Weights of a small transformer language model.
Architecture: LayerNorm before each block, learned positions, no biases in attention or MLP, tied embeddings, capped logits.
Training: a variant of Muon for these matrices, 8124 steps.
MLP neurons of a small language model. Each row is named by its layer, matrix (up: input weights) and neuron, and shows model dimensions 0-95. Each number is 128 + 32 x the weight over its row's rms, rounded and kept within 0 to 255. Numbers have three digits each.
After each neuron's rows, "fires after" lists the tokens most often just before its 100 highest values on Wikipedia text that the model never trained on. A number after a token or word is its count.

L8.up158:131113108101066119123140060120089162160090190131148153095103147132143158130129128150129130107099176182101084117161087087131125128132140090184134108134170158085061118161140078134139140094137133098161141099118144121069173162111136186159117130178094119145110146130111176204132148154124172141
fires after: "5" 21, "4" 10, "t" 9, "it" 6, "3" 6

L3.up527:064063176125159153101119107133093079168139115142140171145143131154143179115145149158084136200141167114121215131160182057166104132090111074109157123171151108084076133170183157141142166123167150110113161090138110129128108130140182139106094131101103061086125129134200143132113125144075152174
fires after: " |" 30, "|" 14, "-" 8, " United" 5

L5.up245:156084124149103118136105113114127163084170131116151127121143170147172132070156142126102126097148152103085200137089160191174120154048176166133112070160097134204095097154130120120162144121162042094140185125128115145154116114097089128073121190151127151109124097082156115194123095130125122069
fires after: " (" 21, "-" 15, " un" 13, " \"" 9, " over" 6, " help" 4

L4.up240:146037188166103170094101136121146180160181119201120143117143174121119124140133146133077147125153078182133161117191164154140155112162092117135135121131160147181132155096064153147185072126119108157105140108128055136116094151118144169131097081132160159160132148173128136105154100095159095119
fires after: "," 18, " the" 14, " in" 9, "In" 7, " In" 6, "|" 6

L5.up574:099156161083112122133136122086169133095106112126191155122074156134146129142145147045124106091119153112130154144143092170134119112132078124130109082079140131167132133190085161085148121166171139101115103118083115193234138159149113188215114103109103148123130156136163127202123097093143149073
fires after: " G" 35, " C" 13, " sc" 9, " g" 8, " p" 5

L5.up38:119100150130056113074119144147097132134197133113114108156156113151186129112170162111081110145152132139114190128120187166109144151111183119118142146089191133097153114176123115116171149107138093110111153160154140146167083073165130101113106206138149109143122073117157172117134115151089109105
fires after: " (" 22, "-" 16, " \"" 7, " tou" 5

L6.up423:151110102117150037142154139091130125132137144163148106094107134144142087126155157173162190167162100137185083136077141155130131069085109141118217128122086132149078110110105076128161201128117147152120125133118127106152149152136111160139097154127087120153173117194153132143174109141114165132
fires after: " f" 26, " d" 13, "f" 6, " F" 5, " Se" 5

L6.up261:093165202132089091087125153111183121118095101166184151063163138159092102171129103146069064099141110151111186129167123133136103081072135167183167103085150151134133115136155079159069127128135122139117115142164132138106104145172118147098136082156088097128147138126115171160130129153171113185
fires after: "\n\n" 20, " \"" 17, " =\n\n" 13, "==" 10, " Website" 5

L5.up331:108112118201112133194145064154146079117141173143121154113154083156138126115145159129105130185107189092149117165132160115148092186139179117112142182061116125053107109150119065078077137148069174165174111096125118130142085173114079133157164101153163157074040149116150144130110147159152156134
fires after: "0" 56, "9" 8, "2" 7, "1" 6, " ft" 5, "8" 4

L4.up134:143078094151122128181119094138113144118172150086150163112123138129133111144090126114190107122091171150114127106154105141135119136077117093187089082083095122168073151148104116152212194081159099168136140136090126136144122147161087148160148119159139150148114140153115173106118129098154120092
fires after: " B" 11, " M" 10, " G" 9, " Ch" 9, " P" 8, " C" 7

L5.up267:128150054110129176098135068131164158144133165133170153133081124113151132173085095098126129164104138171138158157155122136179083127078139108078138060111119106143139166148094139167128152108122120142150131113147068116125060104119136173172101145082137100199124136140167208111130137068103097164
fires after: " M" 18, " B" 18, " C" 13, " P" 8, " b" 8, " H" 5

L8.up247:130100169104124146104084220164093100084062149174086100176096129167124116132136203136131208137098096105091135114095153150183165109145144154114110142114143144124138188139120109112108168134174141136052125127140170128170193120124121150142104124132084091105122152088152086127076048113120109116
fires after: "4" 16, "8" 13, "2" 11, "5" 8, "6" 8, "3" 8

L3.up402:126143118148185179149101077144160092140136116124097115126108138098123152165099091142153140093119130162087144165131106167138101184128125154186160096073100075191062123153111092153080055121057143193114160093172151145133129088108134122089111153108105129139131133099139104185111086169144108197
fires after: "\n" 58, ")\n" 16, ").\n" 4, ".\n" 4

L8.up421:174125138126155142158110130102072116149096177145099109137152161218122131089148111162132080138150093141165096112129153111098119130145118091142161157078126138113092143112130105152083133079158113142116108148087107092095150084117123060104053129180112132139122176195049123188112099122136101101
fires after: "," 62, "0" 11, "8" 4

L6.up63:175131122160086100129109069114160142163096084111142139196129065176100166164099137181201100133142138191123116127084132113120164133196070074119190081135129098145103179100102096143134149150106163134071180129142111158095144173075116112089089138100141132135153103126110125112155111157133187127
fires after: "2" 37, "0" 21, "1" 8, "9" 6, " " 5

L8.up304:124094085082119134082098145096140119191098107135125050166171126173146145132113140069145156153092123131064098137126118131132122158131183114081135150137101074175080172069137059150096103114073141097138153105167111120125154144109112066160152063129111094104106125124147133148123141134054148110
fires after: "." 39, "," 18, " R" 6, " fl" 5

L5.up419:143161177170092144103082120144142138183143191120168131134085092130126149101118132137059091143142129122143118146175101106094092154138120074178166065104113104089120132126136095133116201058085155137097169134123126111104109094100107129031161073133193096105113090143149103152135120119107172130
fires after: " H" 33, " U" 7, " Y" 7, "H" 6

L8.up102:222115184091160188144101127152129134125148176137159086062074147135030106092152073122174091110130129145141144138083145110110142134173123061149096090135188126172100149087159125190174114121123109172122105154123105122112143177121113139161079152135116114139076187128051115106085147182130168084
fires after: "," 66, " " 9, " cons" 5

L6.up260:092103145082181128127105138168083137120153101117069181090143117083127092130135142179125090159140121077085182100140143161114082154208157161115121089171133153121149078153107148085155133196143077116105102145140156065132109161090120116121154071194134101125127119098118194134106113108155135059
fires after: "." 19, "-" 18, " |" 15, " -" 7, "|" 6

L8.up412:121129154064112180103139081130156079159076143110143176127155126166091192162116098130103143174116112128095118117159133040120080147118151139135130209117139117203102133149140103179099131130114050130142134138144166109138112120112124101100093177073071139146060137161151064127114096140160146136
fires after: " |" 45, " a" 11, "," 7, " the" 6, " in" 4, " of" 4

L5.up120:177084097151113105083114078136168144166158154150151128093123135177116170117053092136208136150112097151122095204124079151089147133124145138119141111137089112175120118164145075161129153085113109150113111163189148141148093154173152173134121130072128097194141078086101090129131071114116104122
fires after: "1" 27, " In" 24, " in" 16, " " 11, "In" 6

L8.up89:151119148163114203164122054129167136167137147181122184130093111110141109097139146155166113172124196155162065050128136095138188184102071122167141064157170127068109098110093071105174159118103129083129141146141096114115092128123127114114166124156135114131138134118134134159140134089151136085
fires after: "0" 61, "2" 23, "1" 4

L4.up528:126101137100180164119050112131162108067125135166161109137142215070171205189107160120120084124156139204070152138092150143109105164112152200101073086129160140173077133138121128165060131068132121162116114137091108145138122157141137084052051176137082104152131125166141157173169115171141127159
fires after: "1" 37, " " 27, " (" 6, ";" 4

L6.up126:083144104161137125134112148175186141149103087175092114141094113158082099156151158147121130139168095153088124115172169123191181071075105114156133162051103155153159097135105084155126128135119141065105132095167072120101111176116067126105124140093140122144081120093058129196119169119151073051
fires after: " a" 21, " the" 21, " The" 13, " that" 6, ";" 5

L4.up172:106080173127117132129079111078149190093205114149193174133114178122150099091103126150157131142107108143107141091069121196214149207143084155134173129120095138132067118181101199109126119137148097110125142094145122156150149189125176139126124096097106108163177111095107097073187100057177143173
fires after: " (" 51, " \"" 10, " " 8, " un" 4

L6.up557:164086137116168051145092068119138162113160133111149140152137155120143174143116154175085130095157146134118117151155152142177121110136113134093160157202149132061100165143079078131106134158124129112159150195142061092114116141082169175196108140157160083111102098124110163208108156150095183129
fires after: "2" 11, "7" 11, "5" 10, "art" 9, "3" 9, "9" 9

L6.up431:091168111122100173147134079082168180160164119192095053148102146116136124125140170111143120067113133152103073124152075068151133155143115148100139118133121178138073060132104137186140132157127095154056067147125140133134110180157142150116139107076124148101110128129104168166164097100140155141
fires after: " E" 16, " con" 12, "E" 9, " le" 8, " co" 5

L5.up466:139161074133124089116111190142152142177063041148150142138128192142179161143099176157148097117100090143142062102184121154182161081090151146091164126109080095117101143167109117124139154137176189109036110197097132140137162126101136136092138148162085089161102114094104111115122100181130107111
fires after: " m" 33, " f" 7, "M" 6, "b" 6, "f" 5

L6.up57:156069167187122109136091125116079088083122138116156116115105080136101154102180134111113144105186138099128212128123152088086100202116103108104162146120085120066157119102190105159176099157141149137115083117123161114068162169110178103095130168121115104058119107150110142093163158069236142169
fires after: " |" 33, "|" 9, " first" 4, " second" 4, "St" 4

L6.up346:135100122106145197094101112142151111135150136089122168090151096121159081122126119142188116145094129159151118170164084130128088088041073149135150091136102114193129169110088105139118107110161124139117110141102225160161164156114110120078121166089180103119174118089077126167140129100131150089
fires after: " (" 27, " \"" 13, " The" 13, "'s" 8, " a" 5, " the" 5

L4.up418:136118137205155143125149094108186152150135171135211169141175149158211142186134109136158108146115083103119108096129094134115140150078150113158127079156106157140167124147102190163152104128088082124078073122088091124162086128105172104068164167044096137154144120096147088139070211177133123130
fires after: ")\n" 19, "-" 8, " (" 7, " em" 7, "\n" 6, " \"" 6

L5.up512:137111122183175115160122056038122133158137125118100132114103178160130063144068099149137091106115148124165132113097075119077126122133093187159167060100127109147148154127148150190119120189107149164106139113166163120182110139126105107125131117089142130100115106103127121153092077113156154162
fires after: "\n" 38, ")\n" 15, "D" 6, "T" 4, " re" 4, "==" 4

L8.up418:147178143094143143156099167121135131084172101118151124109143226113242161133123149161130123179144192154194103140153139155115120131160102103105112070130084111167112116149127088166146104087126108049116107072142080129203117120133134178117075083124126130073110102104111095126095129140118134065
fires after: "2" 50

L5.up549:175119107140154184084132121153134157087158136127158125069175120149133162181147055156153137150097126112110113139137097169131099090114168156134117112104152134155088145128142196136082096143110151142077202111107135080096212160112101212087182087131086125133184121084106152143134077098123137116
fires after: " " 46, " a" 9, " for" 5, " the" 4, " of" 4

L6.up620:115156099113088070133087145168104156140111123107100168100108180159132197145177138154190171091152137139104139101101183108160098113133138131142092206145104177054099162192120067111179120112129172115106137150133085124101165120080201127176105144091103115156163092154135149096105197071121166123
fires after: "5" 30, "2" 14, "7" 8, "6" 5, "1" 4

L4.up584:118118114090128110084147119116130135122163160128115111082164188162178155128103208158134113128133153148123147176049122115113079215135115122143130188146086133156100142154091155133213145130154146124055129155110184124120126088178103080122063058123053150176167076109092097110095089162106148071
fires after: "," 40, " New" 8, " and" 8, " U" 6, " United" 6

L5.up573:105118165178113111172105105114121148108141123097105180147121113100108102130100184104155148111037140140120180086079136069088059161125116109168171131204123133133111126159092118098186121157103122093096158132155122125188135082139068123143126127088103137159131142178149110150111129137158216065
fires after: ")\n" 22, " /" 14, "v" 8, " F" 6, "\n" 5, "5" 4

L8.up152:126140124138137135108079161129121156153217088157151141195098186158153148166106126169147143151070160089092081160165145148124137113082094169092118172135110090115089119145131114127121080150135129114129207149149114098165094165192143165090137121142141090120077091133143172147128109071094110122
fires after: " " 20, "1" 17, " C" 10, "C" 7, " B" 6, "2" 6

L5.up172:101103119162155057163088094130132129131111187108166162130077073143051078084095161177051097157118127084132124180197081115162119082109111095141145198108188131147117124150128131102136116129120158167071096120131107146101120147128158147121127183184098060112139101140131139056181122119057202133
fires after: ".S" 17, " J" 14, " R" 8, " A" 7, " H" 5, " O" 5

L5.up356:154125182187161144155125035133118114119159149219187169083142048173089102130099114135129157169122175121141153143114068168178086167121073145109117106099066125113138134161101102163119117120026175090109145118120129093157123207112120135105096107138140125175065130135145083172156153148119135138
fires after: " a" 24, " " 20, "2" 6, " one" 6, "1" 4

L4.up304:124128128122146178111085126171133095125172145153191128129104131082186157142096118115132144121103131133047204148120163156144125132080167203100111091113105122179114098155128130113160115116176136177162164093140149122147111164080109117167065134134148119152140118058094091171139076137123175113
fires after: " (" 55, " \"" 23, " l" 7, "—" 4

L5.up209:101099144129169165089073114155066173199178130139107140142116134131114128148120119153068171167111126130149081136143155144141074116137159100119171139103083160148156149154108150214152103104157132094128160190135068087135119151172118126142137089142156103246125145153116103134119165101157095103
fires after: " in" 30, "In" 10, " In" 10, "1" 9, " World" 4, "9" 4

L6.up103:099120173107162165142094125054080103157192106176140160168138175144140103171121110132072150185072119098112170136154119116168135156166082139122093117141149148164163120103098140081063148117141143137147050177134118158130137093119154142170123164145120106116117104122130075149110133172088135173
fires after: " |" 34, "0" 11, "." 11, "ophy" 4, "4" 4

L6.up331:126125138143125133048099132108156145091101188211140127121117163129132138098113110170187119133145205095097119100220143175130156160147103157117125106129127174177091088125114099113133169141106114099115135101176145121131179173130101100173076130098139101145113076108143120143105161059081119131
fires after: "." 65, ")." 5

L6.up598:135122110120157160218104105112069091081174103105133130142110165091166159151163149135150151132085122141097124165098056176117099115120075144171145099152141115136146099137115140118190074108126172086118126150154114102189148179161151141095133102167095071161096138098095107201180170122109164143
fires after: "2" 80

L5.up585:164124111134095102098131156145149122142177098119102100093117153147194181165143155129146118095147103141125138111129165132112136138163097099153118131098183137132110087111131107179198093134111157135099168126170121113077128162145122130151148124132168143166138108192127158092196046099102147064
fires after: " the" 39, " The" 13, "-" 5, "," 5, "The" 4, ":" 4

L4.up118:097119138152157100065139124127134115113076115150140132100117125160170162107145153138151119077150142154175132148175138132171081158088124085167148142143131173099177154088129150164113153215168085128104092107164115108083123104110165110073161179107076155056128127154106137130136158101120138132
fires after: " such" 18, "-" 14, "\n" 8, " Total" 5, "s" 4, " well" 4

L4.up291:109136111135152161123170161099162127172162092104120175111097170102115115201106107139159156160102080156131124112160098116179168109174152116150153137113131168091142069134116122127152117084147154162069134082165110158141116101099140104134160117083109095109161077192065129141117183104112148113
fires after: " the" 70, " The" 15

L4.up300:127109122115135162091097117177133130154161134205119134125122126202149158107126125097184077079128070121079144110108157185113173088155151111128100141110169136179119125125178052113172123150140107154114165117101124144133124090137130118120099168150115165091149110129060056163160096168112126017
fires after: "," 35, " is" 9, " (" 6

L5.up162:149103138084180136120111151178164112176119134146149141131132168108145121157092141104145147105164064164063112117088121084100117211130164175095125122167134150120055177068120105081149094117152081177109130121128150175102097147119065114156093160119062140114115146111099223131135133157154180172
fires after: " " 23, "1" 15, "." 8, "," 6, "7" 6

L5.up144:114061144090095128132081143138135118070181096109155128184118143153121132158128096117177131131112140068120175129090081115178107140090096184147148135119130177177078132126150174134097130139160075187098115142164148136142145181083116123128066149143064130121111091132115089091134201150100160136
fires after: "," 37, " \"" 11, "Wh" 4, " un" 4

L6.up383:119100167118146141082117092065119167147106080134143157115131162155090130121166130110151147131171100107118149118173128089101172179140107173069129133142151155149102147088103113082120158162121155117093084119206085105147170125144149151201101111171145088056144131080167100195063112170117114122
fires after: "." 52, "4" 4

L4.up388:093106143104120106141114129143081101060086177165147097196113156160093116107139135150154073099090072088116152088111069104127156117096176090146107126174147121194147114114120139144089107171126080175113071086156132159100080141111137113118178168157120148148115165233087117147113152121141114134
fires after: "," 16, "4" 12, "7" 12, "5" 10, "1" 8

L8.up327:127127175094125157127138159170160071113116082164124133097164131193131140120135130141158159105116128154064168109144160165158125083077074096137156151090112100166087193146139133100098113125075128129094107135145107124154151148097178163127102128132064116139098131104061144118096137105098127163
fires after: " " 29, " a" 15, " at" 9, " an" 4

L8.up26:110088117137115162122120156148117078179119095132067101099141157200130055123136165124100141118145091099144115127152077192146096125170082093142104190140127138131160122124138147107145170103143137118176133174166144087124099047131122051095141125221155113119101105112124101121113207116095136118
fires after: "0" 28, "7" 14, "4" 9, "2" 9, "5" 9

L3.up479:123146114199153093124138128054144099123114133152168255129119080140133149094146171173113174155165113160187132121147087114114185106124129061095177104126144170116119109134143169152094155100107147109108129129106115138112079135086119162111121131107095138140126105131139091134121122140093193143
fires after: " |" 17, "," 13, "|" 12, " medal" 5, " Silver" 4

L5.up556:166120096116145115129103147128114153157195183109138166138141174168127178117162151084217176111147117127100068060055155148179070121053173134063160092110098118091114132157099155137190153118126194088117097086140134083130069129078132134095101149096124099143097084128134137084084145089153162093
fires after: " m" 28, " M" 9, " Bl" 7, "M" 6, "B" 5

L2.up110:150097105125119162110118159136191074126107133175110122113118140128078093179105120175146104100124169099089111122172096133178143079111125094175115123113085089114107129140128109093180101124077160124100137136142193102123122115092126112125082104129182183065114129112105095078161160141124068173
fires after: "\n" 32, ")\n" 13, " (" 8, " UTC" 6

L8.up534:089066133140132096100131162108118140124172121156122165143136141072139160173113152140178101140120121128084120097179085185181116162144100162136148161167146180089119120124107152076162156156089143124128158151123115112119128156123170112109121127112013079183132106120147140112137088152100134095
fires after: "." 37, ";" 11, " |" 7, " and" 6, "," 5

L5.up337:145068170127097098101146160131145122130124121117134133138119119157050083083208166126136107189119122099125140125148117163133130142087140126117162167126161176147156145124119158138142109153182162133111092163110111091080183121096152100152095078113117159178152101145150137119141031188090132125
fires after: " N" 21, " m" 10, " P" 8, " p" 7, " Al" 5, " n" 5

L3.up165:095120139139190123149143170080098124125159131144149104117160085133086109111173120151124111151140104134158123117159182109118127072148138124138164124105168119182097174092067179127138134126104123166129128178106108062110099111120183110108184143056047140059158113155084090139096157090168131086
fires after: " |" 37, " " 24

L8.up105:111132137152153029090155078137187100158119156166107136111037103100110130177117154116165094152110110179080102139069159125123161120091129143146107111147171136112114146156100100152128142067164197063085145084114120140129165151093105105104159141165135108197159109124081124129118107148131111139
fires after: " the" 37, " |" 9, " The" 7, " g" 6

L8.up35:085157140144101096115103120165122092091150062103061149125109083151097069114127179114089115143152114108116144120156126082113173182136142156136129166138153132105124103125128078116125146127144154128142145113110144134141085135147149076108137082071211089097094121159141069163136118158118175138
fires after: " H" 28, "H" 9, " U" 6, " h" 5, " O" 5

L4.up230:126117161183126114095100111083091102156113169119168110105130107163143147140179153154138093096161088141134126123148163118129118187149097074149090129163111188151106148143184197129132115139156150143066089066194129101089081125111125172144117140130177109084128145109105134133075190099129078137
fires after: "-" 31, "|" 12, "\n\n" 11, "ning" 6, " |" 5

L4.up341:061080114153103103161114127158070125127130051157140135096149136100114141112089126161189146109127146141114192193156116170137161122177155080224155062090145121159138166114179074131119102150149210179122124075146171123155138183153147116113147096052103152142136132132104147134180119147115154104
fires after: " the" 33, " a" 8, "2" 8, " his" 6, " The" 5

L6.up541:105104141167156069153132153117137163129157147144134213151127111166102083139113120166110159123099104157114113095098118107107086179100155104117162084178103155104150126218079171093119124084101116164070145126131166145184125141148155105089132154153116022149136115107098115111119085110110155099
fires after: ")\n" 25, " f" 15, " /" 13, " F" 12, "\n" 5, "0" 4

L6.up464:067117117139147155169102057141201104122125171160129161154100112093111043171085185134096103161143143174125118140104138085166131138081164160101152169100163137074123104102134095154147133109099117122114136113079144122158130141130158117138108141195123072128115143097141162057164141136102129099
fires after: " H" 26, " E" 16, "H" 8, " O" 7, "A" 6, "E" 6

L2.up522:135140102094173127132150072091218107146101098206168196140107140149145112156083126120123150124102114134146144136200074107141078098125115120188176074146135055091084095138099116164192111135135164168127102171117137136092095124099141129163097056152089094148144115112115127172128093198034128208
fires after: "\n" 82, ")\n" 7, ";\n" 5

L8.up503:107108117129102197137156137128158152169076141148097132140150174102167195123100120129125082110079150187090136120091177133091129176128109093166158116158100123101146121105142081106129158143142065116117142081179101115109126150116099166135070165113155140079083114124143099097145150105118161068
fires after: "0" 44, "7" 9, "9" 8, " film" 6, "rom" 4

L8.up329:128112122166073157150106137066096203137077156151163173167189088120127156150100196127150136103141124136125159086111106094124190133096113132154186095183149154058159105114153150130125098116113085071131125153128100092172121143130129083111150160092183085108082054126109159085108153145068161137
fires after: " |" 35, "|" 10, " " 5, " W" 4, " %" 4

L5.up152:104149126173119101116108109121138073149133088193160146124130142148103081127140143090147131146089098096101161173158114188190138105097122047179112201136095117127102095092180094101143056134166159135081149080144134105111122067174162107107108119136095107143123192197085103146136093102145112123
fires after: " |" 35, ";" 14, "2" 7, "4" 6, "3" 5, "1" 5

L4.up486:177106066086083100108154086151161119154157152145229143106111154091194143171101106191138084152074200156159103119121143084147104117083134077135138117135084129102081131168130104126181149073169187148068145132191114117116093142175111177144182107199155129121126099164116166119133152090133099111
fires after: " M" 41, " F" 18, " C" 9, " P" 4

L6.up515:135148142147099127180095093123101160160086187172104156093128122135138127147063106097135150179145117139104084149137144130070127191165107059121150113126083163102172111175138092075111109109133133147104139106118099089051173080140171095133096113142122184165110158190127131133096200178179107157
fires after: "0" 26, "9" 24, "1" 23, "2" 8, "7" 6, "8" 6

L5.up43:147175190092107161099116156171102122092167106128111153162144123093116104166151162148131150169098135090185153144133133103227161122144165157120117126149092153190133122171081091090125140088101150100098121082065051075109114112132152113069079180111168069154043098130145135103124164121151112139
fires after: " |" 22, " che" 12, " medal" 11, " Men" 5, " –" 5, "-" 4

L4.up107:138140107110074156089131103176168128168103174159140129162108102145171113146165149103154075101105129107084059120156158160180110099091117112130153100092109207128117171132096157101123108171166163105112141113154100113117127078177143180142104109111094106183194165147153154108167135056097128131
fires after: " n" 13, " N" 10, " M" 8, " m" 8, " V" 7, " P" 6

L8.up191:146101096096113144143145188098112154126096133172110140107159150187110094141129131165165139140070102086122174128133142170113077164153169137137143170121145134153057092143097137105098173124113119167148082200152143148159180071130089125187114124158130097084130143105157099107103088117090200096
fires after: "0" 23, "5" 16, "4" 9, "2" 7, "8" 6, "6" 5

L4.up440:060141163175127149154068135119158097096178128137114188114127098078102139178151105091086167146104202116107106073089108125192125138150150135103157123167163151129094200129156136137173158168096107060105159122101155113172107163142167110081180160107135129076058134124114163096148129096146135109
fires after: " |" 25, " medal" 12, " a" 8, "-" 7, " –" 5, " the" 5

L5.up405:138197164098125119126131175066127107111144165108210154177112177133093092102093161108118120117113168083160128080132123144110111099121172135106128119138146086119094179132140107104181122110170238172151108133147083140143207132114156148155126150149130079179091156087091135180120063050132167119
fires after: " W" 14, "B" 10, " St" 10, " T" 8, " R" 8, "W" 7

L4.up254:057118121173149203082136137117228176149220140164126080108081112165057145110138139148095145140095115099155128141138104165118142114116128167077090135116141196132115107133174126119124160117148115103105133091071136153175085172120111085117156125170079108123110099096137090115120164096133125128
fires after: " the" 21, " an" 8, " a" 8, " I" 8, " A" 5

L6.up336:141146102139167160073089180138137175137096081103192085062124169111096120150091183106182156130143136204140134131087125142141115118134091147177133088168095120090173160104135073185180141155106115134126171116131180110125155168104153131083127130115139130156105172210157085099145158131134108207
fires after: " the" 43, " of" 5, " The" 4, " as" 4

L6.up85:112106104133136128120181145130150177159126113103115182105156135145243124090175122148098136147141172105109126133128098100099081099075143089065124149182092128091099119173149148158085134136182144147123092130193138090118107145091131224127092131126063106128111156079150156202164169123075100131
fires after: "2" 14, "1" 13, "5" 13, "4" 11, "3" 10

L4.up374:185088166131183145068149159143116150077121171125168108126160086111134134108149136179143151136106113176166150162122073105211165067124115144130093067118142146169154117139081179095112138125143052124046125144110171091117181140140148145072085182084097165105110116121113081128071133128104179083
fires after: " the" 48, " a" 5, " " 4, " |" 4

L4.up265:110078129131106141146122097117119161129164113205153159113135091114149209139106096168152147191172121133095054137200142113095115110180091126117099113108103148151101109175068077134149083078142148190133090161136097076119088129116141138113156145129077069131085103129160144086117137178111136080
fires after: " in" 23, " In" 8, " m" 7, "International" 5, " sub" 4, " ab" 4

L8.up438:128117208101162072126138078110134103124123164146134134074128123112143157134105090114133151124182060121073176157119098145109145133126122109044112189195093084076145129126099169075092096142141146110081140145064186195081116108128134104145141097142100134175095119145133153174137165199106139074
fires after: "." 23, "1" 11, "7" 11, "4" 10, "5" 10, "2" 6

L6.up259:125107194130119166125135145135137127121085155132126144143120127172120119111188114113148088188106112087154167167120106113071130181038158114103118162091133113069122102101153142154158150080168155121114111120100103165112223108174120109113147104127178079160129135146054165157119064138116132124
fires after: " H" 14, " J" 13, " Ch" 9, " W" 6, " X" 5, " T" 5

L2.up81:162194151177124133129102098098118183168121145115158095116126133147107117088160078157139131183142168169045116097054076156155131143082106134102128078146146079130095142082101195122117110085154117080172195116088122120159176114156147139158086135109085115119102063133130083142123118165112171163
fires after: ".\n\n" 53, " |\n\n" 6

L2.up503:160150098135135178040167131100167061135148100140143132106137074138094092114109148111189152121120102207137169038164126142163108142184113119144149112145068100100151094161123157162150104114119159121077108091122132100093115090116147129179164115134133075105107119126067173080089107160175146143
fires after: "\n" 20, ")\n" 12, "|" 8, " •" 7, " a" 4, " the" 4

L6.up428:124072065153141189101149175100153117174114151163142217184158156150090081162114175116190112089140127082142094098120099123093121111119145158127106206123132088146120100156084118144179087162115129109146109154111094135170162163151163102128169158092105125124119123160144067099155139177106112048
fires after: " |" 24, " G" 12, "D" 4, " V" 4, " a" 4, "L" 4

L8.up146:103130127153158176164104122173111112153155149172111138165062177194139043111084132139112126173109127168103081128132145099117147157170079164139160066135149140141067113129052073067143163093077092142139139098119128130134107103130118191134142117143146091165128117192101118149109105063121106111
fires after: "1" 34, "0" 19, "–" 16, "2" 13

L5.up409:138125133135080134097130057133120123147084155104149176104159113167082101118147190124125118144168079186095111123188107143139078083107121099112122097080106123163108181209074123165135154123132143076089123123145111095113156073095124119174181175137169150159110131133119122054105111180129131153
fires after: " N" 21, " n" 14, " m" 9, " Kn" 7, " R" 6

L6.up24:095104130117178129151147117092086161123124140141066105171159117113129131170119117151149049149173080187133130158116146218112102185153128151116145183117038183053093095112103116097159138147142164168159122154094133103122140116153156143095151155109117120157146124191148149109096147111161102112
fires after: "9" 38, "8" 10, "ar" 6, "ust" 6

L4.up338:127151120152121063141088095106148075154037109113174122151145111175212102177174065083114170113119137149156141142112117145177157155144114103153149093129098172136118180098104120177084158142094133114141130101180121142161060067136123146107180097098133099130122126130104168113090102199107098119
fires after: " " 40, "-" 8, "ning" 6, "\n" 5, "1" 4, "9" 4

L8.up461:143162149095126123110129104155110139074122152175159107131136138114161128172156102156160154132123113162148132168139135143085130122104154149133135102133096083202124104125070079103156126086099084118117162076141086200130087095150097111154107083151114094159143141189071113114118157176100143133
fires after: "," 65, "0" 12

L4.up350:171095088143114164114080093163114132058151113140255091095112080128115130127123121125112081130116142161091101148136128085138144117108184161108162083136149129150068115138076135108115124107163099149131136160119121164103132128179151130073152138150149136168151131112175144127132089122084159122
fires after: " (" 22, " " 20, " C" 6, " Ch" 5, " L" 4, " H" 4

L6.up390:123142172190179112133107175064117164159130120133134144092142121158131111169114115150176135129152124113076104075131133116171157146140069108093151133115089144165190115148119128115168105155131146094166151101111122070141136197145156144148118169154108118131121113116114080155047140135044117202
fires after: "." 53, " |\n\n" 16, ")." 7

L4.up154:131064119168159135160140140148170167122127132135085125111143119079158081155169144177155120064124106130106108135202121179167139157182181130142158119129122086101076128174049153120101109137111154157109100107129155109107087109132114145172104149143110090074136104086140049135096147098137172127
fires after: "-" 34, ")\n" 14, "\n" 12, ";\n" 8

L4.up427:147164161164145102177089111156151159119134124143126140094109135114089114158160161137119068162074101073134139136115063073145114095091121084134158136084118099069060156157149146113147090086115175182093142088118158130089155138151181095065109150145132095101168133232084122056154106079154134127
fires after: " P" 13, " F" 11, " R" 8, " B" 7, " S" 6, " H" 6